config.toml
n_layer = 9
d_model = 192
n_head = 3
n_kv_head = 3
head_dim = 64
d_mlp = 768
vocab_size = 31096
activation = "squared_relu"
norm = "rmsnorm"
norm_place = "pre"
norm_eps = 1e-05
positions = "rope"
rope_base = 10000.0
rope_fraction = 1.0
qk_norm = true
attn_scale = 0.178
bias = "none"
tie_embeddings = false
parallel_block = false
extras = ["capped logits"]
init = "trunc"
init_std_qkv = 0.0284
init_std_o = 0.0067
init_std_up = 0.0284
init_std_down = 0.00335
init_out_by_depth = true
optimizer = "muon_variant"
lr = 0.0164
lr_mult_o = 3.0
lr_mult_down = 2.0
beta1 = 0.95
lr_head = 0.00914
grad_clip = 1.0
warmup_steps = 20
schedule = "wsd"
decay_fraction = 1.0
decay_shape = "linear"
final_lr_fraction = 0.0
batch_tokens = 131072
seq_len = 128
doc_mask = false
train_tokens = 547800000
steps = 4180
dataset = "wikipedia_en"
MLP neurons of a small language model. Each row is named by its layer, matrix (up: input weights) and neuron, and shows model dimensions 0-191. Each number is 500 + 25 x the weight over its row's rms, rounded and kept within 0 to 999. Numbers have three digits each.
After each neuron's rows, "fires on" lists the tokens most often at its 100 highest values on Wikipedia text that the model never trained on.

L2.up28:491469506499493510478520527514532506479481491455510469463478499520573451530483481498489555477530508534521495484487520503525497472488496496528468498550516558512480478537503494470523480530532506521519505522511501514490512467498561496500528505512518503519519513549488506501512462483495514470502534454452541517532517492540513494474472523524508514482562469512463508525534535535517521481517494487523520519514523546502516509493509492490495514487496523521483470500522492514516509520551526476482484552497485466534502456487469549542500540502485510480490523469484537478519529466493465536
fires on: " |", " Ann", "M"

L5.up25:495456496504524464513450516527490504522515499469495474488490475523526496536489458471538425506527496520499464485450485511501517544496465475483475476560516464497482513504521469507498510520480531545480491479501490493520445482520501479495514473480486508539507486453510532492533497532514505502474489488473477496486502491543493499512476475493476489547492501440517506547515480460506501494496504492484520480551510498519514518542468510492514513476486539512496514493497560476471517483498477559538497469555522535495519463534542482484544530516482498510497512522481534488472478528497544496
fires on: "-", "|"

L2.up304:490466487522516477473535503516499531480537516504491498521530469540514547468514417487523518473519540479504471496476473539505507513482489534507502499494436472506504482480497499513450513500479501564451505495501509554471484503496519537484500519477500521529487510483540530457457494534467510469506486542478512508491481522485540504502471500516428442534522497505487489505540489478513532487490452515495491514457453535555495514485492498506487489467473511518493510522527498512520521520503493533486475481480508459516513478476534499490478507506486527502481508477489503518523518517474528442
fires on: "-"

L5.up750:513524486488488477508472542534466477492521478464523531508475513504503513514501485536510524510533482532515501481549483478506449468519467506533528500506455459511469534479513500484452505500507524532451501462533476476486507504489491420475503518525491511519510446480467540502535455480484490513470491548506498523515464488488494458522523504499527516514494497502447503543483475490520485524534493500478466504497506511465466500461497473451518496532486516489490494476523490492533485465501476520473501496495562488503513519484439539491461462517542492498509530551483505480507511544490500504
fires on: "–", ".", " |"

L5.up628:532526539481467505545511503502556498475521540478494498495499482554487550520544505481493456517511465486495490523462517497537546501488493540486487469504499459477536504502492490519485506446512516514512493521496488458527494551461478461500466485448505485514521491466526537512536502495505469499472494478503478492477503490489508458506504485534499498512476493505494500517506484478520498532451495468496504473481494469532459513511540481465433475523485543534475495497500511510517502474450444549500519500556452552477489510511479497511475527493466511495521510490511540470486505499467508484
fires on: "\n", ",", "|", "/", " as", "-"

L5.up63:535483499520532515503448535515494531475502479483472489470484516504517544487521474530511519465502480543486471495476512482521488489509485506491517526500477470510558485464517479508477503534497501537471470527520497530506508531475452500505524520456518521509493491477490512501485515509543497515465476499509487483509483524548453492548498479512471516496507507534491512520473510519501507471473472503515494516401518487498487516524502491508529531444553520523497495507520515487545509520523546498477472481547526491467486504440498527476459536523482470550493462513488470487519508544505553512
fires on: " for", ".", " at", " home"

L5.up756:515544507518503489503482575487515490562500496455518506480490499465495561493496487528480557492490490520469503499505483467499516530495507493482598507530510475499542477466508478520517506505492500496529495457508485516521525482489501484491505502511505491557518524511489518502507498516502478508423484532454468492498463507483531523529497528494522497461507488512527495495482512534475538542494480475507488519527526479504449476495538479448496455506505518496529531457512492523486468520497508458510509471498491503466475484488511563524485489504520482488536495503499499527500571493470507499
fires on: ".", ":", "N", " Mike", "ou", "a"

L2.up69:478484542531470456491530551473518447513508545498526494487457490514523418507485494496471472512430526462505511480512542488472526464494491490470499441501528527490473458542523516512504516494514478510471506445498472503489507477473500469487524504534532480491493485524457484466514475499460533477496511509460468502519528496512523507500451470479524496486536462477547471479524523491521469524496501496473474522516497521452489486515459492497504508519483504486477504517474516489497510506511531480488525511510456507483524542474531525514481509507530489503500501471509539490473488475500441488
fires on: " –", " |", " -"

L5.up457:522523547449538506479477533523527498484491542484513528449457454508507521507521520533542502454511489465495537535460479499499498471443526502503481514485514504480493523498478497520472488484516509499486492539454491507492511470485495525525488503472477469466499474510491508542516508554500484524485469518531516469498503489450503464470496464516490489544506514477552485490525507501470497457492490477549478487527518530534477517519498482501467487494506485516545453455446545467526525527527507466466522483484520490478484487520490514467500463522533496490484546517511522505482477502466486469
fires on: ",", " match", " tournament", " competition", " games"

L2.up667:506480482497512475457513533474542482552523492486550490514482454506510474499492503485479538490491493505499501501505479466495473523520479493520463509544485504472486491493512459516557501465495552499517506536510479451482461498505554460520512520460472471478476476519467533484524515490486514486507502488510491500474514488486535441532526511565544519489511479511487502510499501435530469518509498486518489474516463509487502518451474494443473490506539502480515529508436528479507492489512506532566500475502516494465489520523540524474492478534488535464497496507503533506490453499502507494
fires on: "-", "–"

L2.up584:459446490526498461496470460525503510549547487504469492500521508518453521515469479452510561540491461493513458518478486491495426494492484504477499498504494502507489513503492486562512452472502494512521517493480495534476492500485503426529524518446531463524494463486476495503502521495511536454477486500445499500473515521462530515508480491453461491497495449520502470471520473529503521523498475548492482516485523535481489493480507486483473540504463476471533491500538542472536496462486495468472493481506470510532507524501514494534516500495497496483500495504464501501508505512531510484
fires on: " by", "-", " on", " of", " has"

L2.up621:481512497512491442517494487520544450495518562499501486514480509496472488470493460506495526497482497469478489511503516511498486480478477497472486492480511480476516500498523498504498479512524487538471533500520499522484500461509553506481500466504542511517524505537511497466476448486507526491524437527559499482480506547485509488487509540483491476519509507495475492474506489518467463514496480520547468487473456547524483520493469491478445539492480521479520496502509560538520505516512541489562471475524550494499477544511498535486499496499489491537493520416495495495528480558519498494
fires on: " to", " of", " from", "s", "es"

L5.up84:496518498488506510514519553507518514501493462500499522527518545462476468504506506499505538505517502506530461501529485547505492483532504537505506473491469559510458479480528510505517481463487523502489456522523511472474534537495505446478518503479503515543536500473452517472486475474504502522461484521487518491487479540506523465538463514472483504502525469550496528467511494449546450508490502499491498511482474486498520455478492518482564470464501503482521493520538531472518486514530509548522483512523527512498528529496446531504475458452524505508495446515491507531494525487543512498
fires on: "–", " his", " the", " her", " spent", " their"